Weights of a small GPT-style language model, trained from scratch on English Wikipedia.
Architecture: LayerNorm before each block, rotary positions, biases.
Training: a variant of Adam for these matrices, 262M tokens.
MLP neurons of a small language model. Each row is named by its layer, matrix (up: input weights) and neuron, and shows model dimensions 0-127. Each number is 128 + 32 x the weight over its row's rms, rounded and kept within 0 to 255.
After each neuron's rows, "fires after" lists the tokens most often just before its 100 highest values on Wikipedia text that the model never trained on.

L3.up501 [ 83 125 119 166 117 124 112  39 126  51 157 105 115 129 119 130 118 137  84 187  86 149  50 139 119 127 109 132 111  82 156 161 162  96 127  86 111 162 158  78  30 165 152 125 142 177 135 107 137 128 110 162 125 119 119 136 100 151 143 150 167 101 135 127 173  66  85 186 116  85 138 185 163 102 133 138 102  98  67  99 156 130 142 113  86 120 162 187 105  92 167  97  91 135 166  50  98 120 133  90 170 172 166 153 150 132 131 110 141 163 103 136 114 155 125 131 143 184 157 126 120 148 143  91 144 123 133 130]
fires after: "k", " T", " K", "us", " Ma", " "

L3.up511 [145 165 171 187  79 144 114  75 139  55 111  96 179 177 138 174 162 104  82 127  75  40 118  58  34  89 157 133 144 145 135 123 170 130 103 122 109 146 179 143 113 113 135  92 121 159 140 139 156  80 132 134 160  89 165 106 120  94 120  80  89 146 125 153 155 110 153 152 181 137 115 109 131 133 141 202 104 152  93 135 159 114 122 162 103 155  86 179 114 148  96 120  95  99  81 103 175 158 145 158 188 126  71 167 111 104 125 108 164 142  95 109 118 177 133 147 114 153 103  83 161 142 121 106 143 147 125 130]
fires after: " ", " re", " G", "re", " comp", "fe"

L3.up84 [113 157 170 124 108 121 104  59 132  58  70 117 136 127 125 116 132 171 138 102 172 105 101 113 128 117 124 150 113  75  76 151 164 130  66 118 121 141 128 123 103  81 164 154 172 112 145  84 128 108 114 163 154 113 127 104 119 128 145  24 135 157 106 196 150 101 129 146 126 105 123 126 119  98 162 126  73 114 107 129 158 132  85 149  88 118 143 151 136 182 166 122 109  84 136 120 161 173 138 142 127  96 134 178  71 136 110 133 132 109 139  83 199 151 141 149 151 145 107 125  96 158 118 143 133 147 183 156]
fires after: " ", " \"", " re", " f", " list", " head"

L4.up704 [ 97  96 125 206 117 119 107  63 147  88 145 125 138 119 129  82 148  85  62 163 135 109 139 127 105 156 135 139 127 127 101 145 150 141 138 109 157 145 122 116  86 146 132  68 154 137 120 132  43  92 147 158  85 158  93 118  98 126 160 122 136 129 170 128 202  68 124 140 108 148 140 159 125 122  95 113 123 101  70  98 170 154 150 161 167 198 121 142 185 179 104 130 102 185  70 135 158 119 155 162 183 165  38 118 130  92  92 143 163 168 141 144 134 169  95 151 115  88 108 130 138  98 115 123 160 115 144 168]
fires after: " St", " st", " And", " W", "s", "rd"

L3.up224 [123 131 169 110 159  86 111 101  80 139 157 157 139  98 112 178 158 168  96  73 101 184 129  95 122 173 160 138  95 128  93 147 145 158  88 144 154 166 121 145  96 112 149 135 158 114 147 139  97 110 107 231  95  78 157 132 130 186  89  86 120 137 213 175  85 145 131 148 127 136  58 113 131 129 146 181 108 114 167 152 182 112 154 129 120 187 135 118 103 187 102 127 117 111  65 143 146 146 133 135  85 148 104  97 123 112  71 140 125 142 198 164 168 126 152 145  96 102  63 104 123  81 104  98 151 148 163 206]
fires after: "ur", "or", " dis", " re", "leg", "on"

L4.up599 [ 98 139 114 171 157 127  57 134 159  84 111 121 152  99 123 161 141 132 107 192 130 125 143 135  85 146 163 164 124 103 116 100 145 127 114 123  49 161 161 115  60 175 178 110 218 114 127 128  92  91 131 129 106 141 135 107 124 148 136 126 110 184 132 162 133 140 134 132  86 177 135 193 104 141 172 157  99 116  97  93 117 168 121 122 143 145  94 119 179 149 164  87 105  55 140  43 131 155 144 121 159 115 143 191 130  96 118 135  74 137 111 119 128 121 139 124 134 105 107 137 149 111 129 133 134 193 121 100]
fires after: "e", "go", "ne", " Go", " E", "ta"

L3.up668 [ 87 155 146 176 145  90 130 122 121 136  98 161 127 112 165 108 134 128 121 160 199 125 149  88 133 157 182 137 161  74 127 162  97  83 141 117  79 145 140  69  76 125 158 153 180 118 197 118 137 147 115 135 101 146 180 116  99 155 140 102 101 200 157 156 112 110  62 104 149 153  97 103 123 131 167 135 129  79 128 111 206  81 117 167 148 142  99 158 148 151  86 141 120 162 106 134 132  79 134  91 141 120 101 139  80  93 136  92  93 113 151  87 181 169  62 123 107 120  44  99 106 116 113 157 137 172 177 140]
fires after: "\n", ".", "s", ")"

L3.up466 [128 175 140 140 109 157 147  97 114 152  93 109  41  91 160 134 123 124 132 106 106 169 133 118 119 102 105 117  92 166 121 128 154 143 147 157  93 138 185 108 157 115 130  67 177 159 111 129 105  84 154 108 175 104 184 107  68 112 125  52 156 121 122 133  52 167 113 125 102 143 111 125 157 107 106 132 120 144 160 125 152  84 175 112 146 112  69 165 135 104 171 143  99  98 102  97  76 129 138 123  85 159 121 128 128 124 158 123 131 130 132 127  99  97 120 115 124 132  88 137 117 117 124 103 145 197 135 124]
fires after: " 19", " 18", "20", "80", "90"

L3.up767 [ 84 186 164 122 173 135 130 127 129  82 125 176 142 115 157 109 120 107 130 218 205 148  82 171 115 168 167 112  88 123 101 148 115 169 142 131 103 130 149  82  53 120 154 143 195 101 175 132 132 119  95 146 134 179 124 134  94 102 176 141 106 180 157 148 153 127  95 118 124 142 103  93 141 131 172 127  95  68  96 146 171 106 119 165 185 153 111 134 153 131  49 174  76 101  85  74 130  85 111  95 155  84 146 131 132  82 100  90 153 127 147 128 170 140 107  60 115 127  76 106 107 121 134  84 136 123 172 110]
fires after: "\n"

L4.up157 [101 136 149 160 119  96  38  94 151 103 126 106 164 188  94  77 183 150 125 116 155  88 172  76  91 174 105 155 135 103 161 129 155 121 154 117 133 164 201  92 116  66 142  68 165 123 145  89  85 131 126 128 116  94 144 108 140 140 176 108 113 101 124 107 114 128  71 145  83 134 149 152  86 135 133 121 106 116 156  92 172  76 118 138 129 183 166 167 118 155 105 131 151 141 107 127 128 123  98  95 138  97 152 147 108 169  76 221  91 140 112 136 122 132 120 103  90 178  78  97 161 111 144 124 157 113 203 156]
fires after: "t", "d", " T", "ur", "at"

L3.up279 [117 155 104 130 157 125 145 122 212 114  94 137 178  84 147 102 174 155 117 198 116  46  88 116 181 102 150 131 120 119 107 123 103  76 104 134  97 169 220 123 106 108 100 149 188 128 163 130 119 120 158 125 181 172 139 102 118 136 168  78 117 104 144 114 146  89 119 123 119 117 130  97 153 146  74 112 177  90 163  83 172  90 163 120 144 170  84 158 169  89 106  88 130 165 118 138 128 142 139 113 128 135 145  76 108 130 157  93 135 119 121 150 140 121 139 108 127 138 102 130  92 118 167 137 122 148 166 106]
fires after: "\n", "-", " is", "|", "ial", " "

L3.up395 [103 183 141 185 152  72 114 106 156  94  35 106 146 180 112 151 149 100  91 154 143  72 157  91 170 147 149  81  94 107 121 145 164 156 120 163  64 133 147 126 124  97 140 119 173 149 228 104 136 125 132  97 168 103  94 131  98  90 138  99  86 147 102 163  96 143 126 129 191 116 132 103 129  99 180 123 147 184 118 123 136 120  75 132 162 121  90 179 144 170 137 136  69 108 144 150 119 104 129 173 112 120 140 143 128 107 118 110 134 133  66 152  92 157 107 103 151 144  63  64 154 121 128 105 124 132 146 124]
fires after: " ", "P", " p", "act", "\n", " P"

L3.up475 [ 93 170  87 130 125 112 138  91 148  98  91 121 198 115 118 109 126  90 146 125  83 131 102  89 110 137 154 120 163 104 115  95 152 119 158  93  69 154 170 114  72 126 191  97 121 112 178 165 179 118 133 126 114 154 152 120 130 133  79 145 145 169  57 138 129  67  65 150 135 154 132  78 122 125 160 133 158 154 186  74 156  87 164 143 174 117  88 136 119 157 153 124 166 116 105  57 142 128 144 158 134 142 104 180 143 129 131  94 141 118 164 142  92 156 172 104 110 126 104 108 125 138 145 148 120  95 131 129]
fires after: " ", " E", " Lo", " ch", " re", " He"

L3.up147 [154 107 136 164  72 132  87 119  99 109  92 113 140  83 125 144 151 136 116 138 134 156  83 126  88 130 146 106 114 151  96 117 188 129 100  77  71 122 117 125 128 128 159 111 123 120 197  63 104 122  99 126 130 143 172 135 157 200 132  48 119 102 112 123 123 112 147 167 149 125 124 161 130 128 128 171  97 179  71 121 144 153 142 133 119 116 162 105 122 135 181 119 181  77 177  78  68 129 166 166 103  87 130 162 117 100 108 166  75 174 201 163 141 184 126 103 128 136  85 104  96 161 107 151 136  90 196 125]
fires after: " ", " un", " h", " f"

L3.up303 [ 86  95 127 111 126 132  77  74 215 126 133 151 143 104  84 172 137  88  94 118  82 114 159 174  94 128 165 116 122 185  99 164 107 152  97 172 122 197  90 140 152 137 129 112 124 120 115 128 124 117  94 124 143 146 138 152  92 137  99 134 186 214 154 146 193  87  82 129  67  78 149 140 156 175 102 152 122 141 121 171 107 153  98 141 137 128 133 106 124  93  91 144 138 122  80  97  66 162 137  86 115 138 143 151 125  82 106 127 133 122 158  93 105 147 135  78 125 186 151 139 145 139  66  77 133 104  89 173]
fires after: "li", "il", "er", "i"

L4.up540 [121 154 117 159 153 139 125 116 113 129 112 108 102  50 162 103 184 142  85 134 100  86 108 113 128 183 128 122 110 123  33 177  94 114 183 152 115 142 167 108  88 177 199  98 147 194 150 133 144 131 156 170 134 152 147  98 106 118 178  93 146 117 135 113  78 122 131 105  89 118 156 109 134 171  89  91 110 102 120 140 149  94 124 135 118 161 155 118 134  93 106 115  91 137 153 106 172 106 152 156  83 116 132 149 117  91 100 181  87 150 173 157 146  96 126 142 131 160 103 129  98 106 130 146 170 184 124 160]
fires after: " Ch", " ch", "u", "vi", "se"

L4.up247 [ 88 151 153  93 129 135  95 172 109  88 107 153 140 144 128 162 119  55 152  87 137 148  99 170 127 200 187 129 120 123 105 161 170  68 119 158 120 146 124 101  70  91 111  98 178 169 158 123  92 149 193 104 141 137 152 128 103 109 138  64  60 174 153 122 131 123 115 136 165 163 139 163 142 125 120 167 127  96 111  95 202 125  58  86 132 131 125 196 138 136 134 109  64 151 144  83 167 126  90 176  86 141 123 133 151 157 152 150 110 137 114 176 132 130  81 170 147  97  97  90 133  71  93 143  98 103 173 156]
fires after: "s", " S", " pro", "ly", "S"

L4.up65 [100 108 156 143 127  71  98  93 143 100 145  98 161 150 154 150 103 152  81 215 106 130 177 146 152 166  95  79 175  83 157 110 139 181 111 131 170 118 166 129 107 106 195 128 124 136 124 139  75  87 160 151 166  92 107 128 118 155 138 140 157 155 122 139 134  75  71 117 124 134 182 151 101 127 171 122 101 149 129  90  65 123 155 168  97 115 215 189 134 174 138 125 110 145 147  87 137 144 100 141 129 150 166 151 129 105  95 170 105 145 143  80 103 181 132 137  46 121 145  90  83 124 162 144 122 160 139 125]
fires after: " T", " F", " B", " f", "t", "k"

L3.up169 [101 186 154  99 146 110 100  77 108 139 126 114 168 181 173 132 134 156 136  55 117 107 106 124 110 137 120 103 127 105 133 155 187 143 122 146 172 111 149 126  75 166 144  87 190 166 177 130  97 112 124 119 189 160 161 143  90 129 190 129 127 168 172 104 120 115 107 151 140 110  77 150  74 130 123 161 100 143 152 134 166 122 102 138 161 157 117 126 157 142 120 127  81  55  88 122 123 103  86 182 177 152 147 102 146 147  92 114 135 140 158  81 116 220 167 133 104 178 108  71  83 169 133 138 134 175 118 189]
fires after: " po", " me", " P", " p", "P", " in"

L3.up360 [ 79 135 200 114 162  90 108  91 111 103 157 136 133 163  94 164 143 200 116  76 146 141 106 110 131 225  86 105 112  98 153 136 173 146 159 150 127 119 124 128  80 128 116 136 158 163 163 137 108 125  93 155 176 107 130 135  88 123 107 142 122 156 110 208 158 100 138 179 118 114  94 150 135 157 144 129  28 118 152 113 122 162 124 153  91 192 106 190 120 134  56 104 110 137 171 135 148  86  86  92  72  95 106 141 105 110 145  77 154 135 155 129 128 120 137 132 130 126  56  59 126 111  96 132 108 143 144 127]
fires after: " P", " f", "ur", " pa", "P", " p"

L3.up126 [134 141 143 187 177 134  98 120 158 114 132 149 125 160 127 134  79  44 144 160 166 110  92 117 101 137 160 121 149 100 100 141 157 145 108  85  67 139 126 149  80 161 163 105 166  65 181  89  72 135 173 136 130 178  85 140 191 175 175  91 133 149 163 121 175 153 146 141 131 108 156  81 105 126 145 134 134 156 139 107 136  83 124 131 217 151 108 136 143 155 102  92 153 117 124 137 121  93 110  95  89 111 164 109 164 119 145 120 111 107 141 106 117 154  80 180 132 106 134 158  89 137 160 101 113 126 137 127]
fires after: " ", " He", " (", "\n", " h", " A"

L4.up473 [105 187 210 115  80 101  99  68 142 129 159 124 115 108 179 172 176 145 104 114 165 124 153 105 160 193  69  98 104 141  98 128 174 102 174 134 109 155 114  77  58 128 105  97 198 121 167 135 123 166 134 132 109 144  77 134  94 181 159  66 141 155 156 129 159 117  91 177 116 102 145 157  79  74 149 190 103 148 100 170 150 113 129 125  68 125 137 154 143 142 101  95 106  79 146 117 101 100 162 146 142 129 143 146 108 102 130 143 109 127 107 157 186 104 100 136 113 212 119  68 135 176 138 146  96 110 165 110]
fires after: " ", " p", "-", " f", " P", " B"

L3.up122 [ 88 177 133 133 109  57 106 112 162  94 156 138 148 139 150 113 146 123  95 133 164 138  96 122 139 127  88 113 130 103 104 147 172 119 125 134  83 123 182  89  65 130 190 112 138 116 169 171 190  75 142 163 198 156 161 149 115 119 202 130 158  92 119 101 119 144  98 149  98 117 103 186 160  90 166 106 131 132 173 117 166 141  48 148  91 119 160 115 151 128  90 126 129  91 124 136 122 118 114 149  93 109 147 123 123 110  70 102  63 121 124 100 134 167 176 168 109 178 105  61 163 144 153  88 131 149 135 128]
fires after: " P", "-", "P", " Pa", "b", "f"

L4.up743 [109  90 134 114 119 125 143 132 147  74  81 108 148 114 193 167 131 152 176 141 146 111 104 135 129 150 204 147  83 194  67  61  64 159 116 165 135 172 158 144  79  99 119 160 124 114 107  88 112 127 117 167 149 172 109 104 132 102  98 133 102 198 154 134  91 151 116 155 119  38 182 144  73 137 184 131 110  75 123 143 146 121  86 137 161 171 123 127 125 128  97 125 124 186 116 112 106 140 202 146  55 103 159 176 133 110 138 162 131 154 113 129 186 155 104 115 120 135 104  82  77  84  90 159  95 132 121 135]
fires after: "s", " ", "es", "ity", ",", " d"

L4.up350 [ 91 154 127 149 150 131 124 128  94  77 105  94  97 127 104 133 173  97 168 137 122 162  95 175  95 171 179 204 154 119  94 110 129 100 131 131 103 179 170  68 107 124 125 128 149 190  74 107 157 136 152 111  77 146 108 122 101  98 160  52 119 155 116 146 138  72  67 146  90 112 155  95 128 146 158 116 117  92 140 123  76 127 107 165 155 142  99 121 176 126 143 120  76 145 122  96 171 128 117 123  61  75 132 204 158 118 162 145 121 100 145 150 135  97 140 113  86 162 132 127 126  98 111 112 127 117 164 127]
fires after: " S", "S", "ne"

L3.up584 [144 158 138 117 227  87  85 127 178 160 100 146 148 128 116 123 107  93 133 180 191  84 129  68 156 151 119 116  59 118  92  89 125  94 122 106  64  91 145  79  68 167 117 112 154 145 129 103 117  92 183 132 204 186  99 136 104 109 124 142 102 169 127 161 105 145  99 141  65 109 105  96  86 146  79 182 142  86 112 134  68 117 131 157 214 151 100 147 142 128  82 109 110 115 109  90  94 122 137 142 147 156 155 151 191 159 135 100 163 134 108 147 142 110  91 129 138 119  99 133 115 148 131 145 146 111 135 146]
fires after: "\n", ")", ";", "s", " Australia", "E"

L3.up136 [ 94 133 132 150 136  98 156 131 182 105  79 133 169 132 132 125 115 136  85 143  96  75  95 156 167 185 116 139 149 162  94  85  93  94  66 123  48 172 196 110  46 145 166  73 188 130 165 123 142 110 159 129 168  76 135 136 115 126 147 100 114 180  74 118 104 120  58 143 138 130 115  93 126 128 145 147 101 121 135 104 156 123 130 195 167 125 107 182 193 166 111 119 149  89 130 119 138 138 199 128 129 111  68 136 142  84 119 124 145 163 161 105 117 133 149 120 106 160  91 121 139 143 122 114 111 158 104 144]
fires after: " ", " Bo", " is", " at"

L3.up586 [139 136  81 186 149 145  94 140 137 127  81 140 153 129 100 108  91  61 117 120  62 146 112 128  89  87 154 162 157 179 138 125  98 114 136 124 127 150 156 147 147 120 144  99 133  89 103 169 144 136 112 162 145 159 154  71 146 184 100 110 108 146 150 152 116  83 125 143 110 132 126 142  84 153  82 148 143 129 163 120 148 128 111  67 190 158 128  90 198 178 155 132 108 109  61 109 114 134 130 130 123  95 122 159 137  66 123 131  53 114 211 191 167 112 107 134 101  92 159 146 123  64 142  90 128 153 126  73]
fires after: "li", " Se", "le", "e", " he"

L4.up566 [103 137 131 117 134  70 123  66 133 122 115 139 176 163 126 113 106  91 112 206 160 146  74 103 149 186 126 118 162 138 114 146 175 155 123 137  83 219 107 129 100 126 148 183 133  85 141 134  83 119  79 178 150 137 149 161 117 116 160  99 113 145 103 156 115 138  85 133 103 122 107 138 155 120 113 157 120 120 107  92 115 101 123 138 106 189  90 142 118 134 177 105 179 164 152 117 123 121 173 171 106 128 108  92 133 154 121  84 101 135 103 142 191 156 137 170  71 126 176 123 132 116 126 104 139 153 158 190]
fires after: "ur", " J", " T", "f", " b"

L3.up353 [116 119 105 131 146  45 106  69 124 129 125 102 109 110  89 100 136 167 124 104 153 166 120 143 168 120 120 124 136 153 137 186 174 113 112  96 117  95 107 133 114 197 198 106 161 114 197 112 126 119  88 143 140 133 174 146 100 148 109  96 164 110  91 136 127  98  81 167 120  62 122  99 171 143 138 142 140 136  94 103 114 130  63 155  91 121 189 115 186 126 168 134 149 115 143 109 102 109 104 139 133 135 147 119 136  39 112 124 107 128 131 154 140 151 117 132  61 175  95 121 146 103  65 111  70 135 160  94]
fires after: "-", " b", " P", " B", "f", " F"

L3.up685 [121  88 182 125 109 125 122  87 153  81 104 133 110  85 137 102 108  90 159 161 134 133 134  87  81 137 126 164  92 120  94 112  96 107 133 133 106 124 147 108 111 139 177 162 169 105 131 156 166 121 120 101 153 143 170  89 159 133 161 150 103 125 190  97 164 117  74 125 154 144  70 161 136 140 144 126 108 141  50 107 105 108  96 109 140 198 142 155 161 153 148 125  96 157 154 118  79  77 174  95 189 137 142 130 175 111 150 112  93  97 100 113 116 219  58 130 110 109 131 103 104 133 139 138 134 152 145  95]
fires after: "\n", ".", "k", " p", " Ni", " N"

L4.up551 [136 131 193 109 160  97 147  57 154 103 146  96 136 155 113 164 167 110 116 145 139 152 160 146 152 150 161 172 161 126 131  85  99 184 102 137  88 102 119 158 152  93 155  21 159 191 139 134 122 123 166 198 122 121 154  95  85 106 153 108 135 151 150 126 130  59 150 119  98 152  72 120 151  84 101 133 135  81 115 113 243  50 137 128 130 131 126  91 116 150  68 164 129 150  59 107 157 113 165 148  95 135  52 120  92 123 117 179 142 130 149 171 133 158 132 139 132 143 138 138 100 114 113  93  96 146 135 130]
fires after: " st", " St", "ef", "port", "st", "ch"

L3.up222 [ 93 159 179 187 181 162 123 102 101 178 119 114 144 140 119 154 139  83 115  86 155 145  24 172 110 108 152 107 133 145  99  97  83 128 107 137 152 145 128 101 120 119 208 133 160 121  88 125 117  80 139 146 144 163 123 114  96 156 127 155 123 176 149 156 163 112 144 120  60  35 143 133 106 108  82 127 161  72 143 119 142 120  73 127 110 146 107 125 108  66  59 141 154 106 101  76 125 107 156 127 140 131 119 146 127 148 202 151  90 127 168  84 115 112 111 129  72 132 144 136 141 131 170 110 114 174 140 180]
fires after: "he", "e", "s", " he", "se"

L4.up362 [163 139 125 180 163 147 124 113  81 131 115 133 184 106  65  90 136  69 179 161  90 105  82 142 118 128 112 122 154 108 101 136 105 149 156 124  85  68 107 119  74 138 156 127 131 112 124  76 120 136 167 157 151 158 117 126 120 121 135  53 119 146 171 199 151 151 131 180 110 148 149 139 123 141 140 118 102 167 130 137 166  89 103 100 145 131 104 121 113 110 129  95  50 120 147 125 112 119 101 133 119 109 141 207 183 138  65 129  20 105  75 138 154 143 136 139 154 139 163 122  60 124 134  94 144 149 142 200]
fires after: " ", "-", " in"

L3.up133 [146 171 103 161 143 124 145 149 136 128 188  92 100  97  92 161 113  99  87 172  72 135 134 134  93 102 117 143  99  79 152 127 179 179  94 127 139 119 154 104  85 134 182  65 133 148 193  95  57 139 139 168 101 138 129 126 138 153 126  86 162  84 140 171 125  69 130 129 106  97 130  83  69 126 172 175 151  76 118 103 165 159  90 143 140 224  95 168 160 156 142 125 133 156 125  97 154 141  86 165 101  93 123  97 152 115 138 138 128 138 192 117 128 108 129 125 118 140 103 167  92 114 141 114 146  70 146 174]
fires after: "ur", "or", " large", " Car", " well", " F"

L3.up449 [119 100  75 170 180  85   8 129 129 135 134  63 107 151 144 131 152 167  94 117 149 141 151 139 154 141  97 140 130 135 105  93  89 118 164  99 133 162 133 112 120  78 107  86 165 145 141 145  79 109 133 186 103 144 191 139 136 136 161 172 105 108 134 125 158 125 103 123  72 169  81 126 145 169 195 181  92 125 179 135 195 107  98 167 136 177 125 137 118 149  76 135  64 128 172 152 110 137 138 128 133 127 135 150 128 127 133 130 110 124 141 138 166 116 110  69 168 148  62 143 167  78 134 164 167 117 108 103]
fires after: "ur", "at", "ul", "or", "ar"

L3.up677 [117 187 174 149 142  93  88 126 138 108 130 158 147 147 110 130 145  90 103 238 147  92 114 150  83 166 153 167  70 126  97  96 128 140  96 140 156 144 130 119  83 143 142 119 190 125 182 116 132 115 116 152 160 161 124 152 124  91 138 104 104 188 186 135 177 133  76 144 113 144  81 115 153 122 121 158 163  74 160 122 128 117 125 115 167 145 116 140 141  92  81 144  98 167 123  76 129 104 108  70 154 121 102  99 146 112 138 142 138  91  91 105 196 147 123  64  99 123  47 137 114 101 106 128 131 122 134  96]
fires after: "\n", ".", ")", "s"

L3.up711 [ 47  75 174 153 141 138 107 100 136 126 121 133 138  54 109 125 142 167 164 170 156  73 167 122 130 113  93 123 167 141  58 172 139 100 122  97 101 140 121 126  98 152 138 109 162 139 226 132 178 127  93 156 154 132  97  56 108  81 147  90  99 153  78 120 123 127 130 175 160 122 130  95 147 134  94 202 162 165 120  89 116 161 115 202 158 162 111 154 164 140 115 121 141  80 152  32 105 137 127 167 125 152 152 177  75  75 113 109  92 124 112 136 141 129 121 183 134 145 147 115 207 149 140 103 130  84  98 132]
fires after: " ", " E", " B", "-", " in"

L4.up243 [ 79 173 109 165 114  72 105  86 156 157 136 140 161 180 104  96 160  95 110 167 183 156 123 143 120 104 122 109 142 124  92 166 107 147 146 122  43 143 198 129 156 174 159 114 181 128 159 153 226  96  99 111 132 120 105  90 120 113 114 169 129 119  69  90 143  88 154 200 146 119 190 132 120 188 112 139  77 139 127  98 135  92  91 142 107 154 118 130 148 158 137 116 134 118 105 127 127 115  68 154 142  99 138 146 116  85 119  83  74 157 167 121 125 175 135 134 106 106 122 119 152  81 144 176 121 134 117  86]
fires after: " De", " de", " E", " Po", " po", " "

L3.up575 [130 122 151 131 109 141 124 101 122 143  95 150 159 105 161 155 137  49 117  73 121 149  75 167  57 127 146 179 126 170 121 158 142  86  32 117  95  85 172 125 130 121 170 116 147 129 145 125 127 119 129 128 162 200 133 132  81 186 139 172 163 239 101 153 122 147 127 111 148  81  93 130  88 136  96 116 154 151  73  99 151 123 144 135 153 104 163 180 123 119  87 130 114  96 100 116  83 123 107 111 106 133  83 174 101  99 133 158 109 164 150 127  92  64 119 118 152 150 171 159 172 158 137  94 180 180 148 144]
fires after: " se", " ex", " the", "e", " he", " h"

L3.up567 [136 152 114 136 148 114 106  80 153  77 129 162 175 138 103 120 129 125 100 145 185 130  65 115 146 166 151 201 119  90 114 123 139  51  81 142 120 148 120 101  80 118 179 108 173  85 200 114 162 166  99 149 147 147 126 122 141 100 161 117  53 165 146 160 198 111  51 142 123 121  93 107 134 131 167 171  69 104 128 114 123 124 146 190 135 132  99 127 167 114 116 151 109 172 145  53 136 108 147  96 146 108 134 105 154  59 111 119 163 117 132 107 162 167  70  96 107 120  36  95 116 105  86 123 131 133 157 133]
fires after: ".", "\n", "\""

L3.up187 [102 121 130 125 226 118  58 102 172 124 195 103 150 129  79 124 153 135 109 129 120 166 130 136 109  89 118 132  84 128 123 121 104 186 145 135 134 131 166 115 111 115 137 104 139 159 124 124 169  71 144 146 136 142 103 144  55 139 161  61 152 192 145 193 135 114 162 132 133  84 184 104 111 112 152  79 147 170 124 156 132 107  65 115 116  79 205 160 149  82  86 158 138 127 116 109 137 137 119 122 137 139 117 117 136  36 131 129 140 132 176 140 140  63  95 109  99 137 150 107 177  60  90  80 169 108 101 139]
fires after: "il", "li", "ci", " De", "re", "ent"

L3.up65 [ 79 163 140 175 105  80 104 135 119 129 134  98 120 135 115 163 127 145  97 133 150 120 152 116 127 133 118 148  45  95 115 143 179 170 120 133 119 126 148 195  94 116 154  79 127 109 174 132 134 101  85 116 116 108 151 172  90 156 163 128 165 110 115 144 109  95  60 171 122 129 131 113  73 177 122 106 183 188 140  46 118 169 116 168 149 152 168 148 124 133  93 152 151 109  94 106  85 117  99  80 132 100 151 141 147 104 137 140 157 193 158  94 119 180  54 108 131 123  73 110 151 107 145 162 158 114 156  66]
fires after: " well", " such", "ip", "p", " issue", " re"

L3.up648 [136 141 190 133 114  79 126 110 121 121 147 132 117 100 135 124 153 152  80  94  58 130 107 140 170 135  93  90 145 141 127 151 140 132  93 137  51 180 113 104  70  66 156 144 131 106 137 120 158 120 149 159 179  92 226 166 139 110 145 125 144 170 118 156 112  25  95 174 158  77 159 132 153 159  63 173 139  89  87 113 124  28 121 112 100 149 132 151 125 116  86 107 129 150 124 106 115 116 142 199  76 145 116 112 100 137 164 159 170 151 154 123 155 120 157 133  78 122 112  70 147 104  86 142 108  84 152 181]
fires after: " F", "f", "F", " f", " b", "cc"

L3.up258 [ 89 132 141 177 116  38  78  69 151 136 133 154 145 147 109 130 185 156 124 166 141 154 106 101 127 159 118  70 169 131 100 161 133  89 151  98 127 123 143 147 104 101 145 157 221  77 212 114 154 130  80 170 127 105 118  78 166 127 129 143 132 144 134 117  93  99 112 186 144 110 128 141 157 153 144 142 108 132 111 124 160 139 102 171 155 177 110 164 132 124 158 109 128 152 175  70  88  74 118  73  81 108 163 120  98 141 132 128  85 149  97 127 111 137 113  87 127 147 145 165 175 118 147  75 174 100  88 127]
fires after: "f", "b", " B", " sub", "ga", "-"

L3.up37 [130 173  84 194 161 136 149 107  93 153 135 161 143 127 164 150 154  98 137 200 127 156  89  94 122 171  75 160 157 166  98  98  70  98 100 104 130  86 174 169 101 124 132  94 145  85 103 115 113 113 153 146 155 131 123 143 151 193 186 136 100 142 131 163 136 125 121 129  78 118 123 112  84 165 120 146 117  77 127 125 134 135 132 127 137 159 117 145 150 167 138 156  47  99  99 103 145 167 186 146  97  89  38 150 123 152 124 163  46 115 147 135  89 102 116 131 106  60 136 177 145 126  73 118 109 204 147 128]
fires after: "e", "ne", "ke", "he", "il", " Se"

L3.up266 [106 139 130 120 170 102  81 127 181 142  51 154 118 152 142 132 120 110  47  83 130 110 118 108 104 165  92 151 138 155 115 171 153 140 104 156  96  97  94 145 176 145 137  98 182 146 154 138  94 108 106 173 119 170 135 109  96 181 174 116 120 130 164 102 130 125 116 184 156 119  82  64 129 148 153 199  95 172 127 139 115 142 100 181  68 142 108 118 137 120  53 135 121  89 146 113 112  77 107 122 143  84 174 106 156  75 106 153 144  97 118 171 158 124  87 166 181 111  66  37 124 137  92 124  79 141  97 117]
fires after: " P", "P", " p", " inter", " Pa", " c"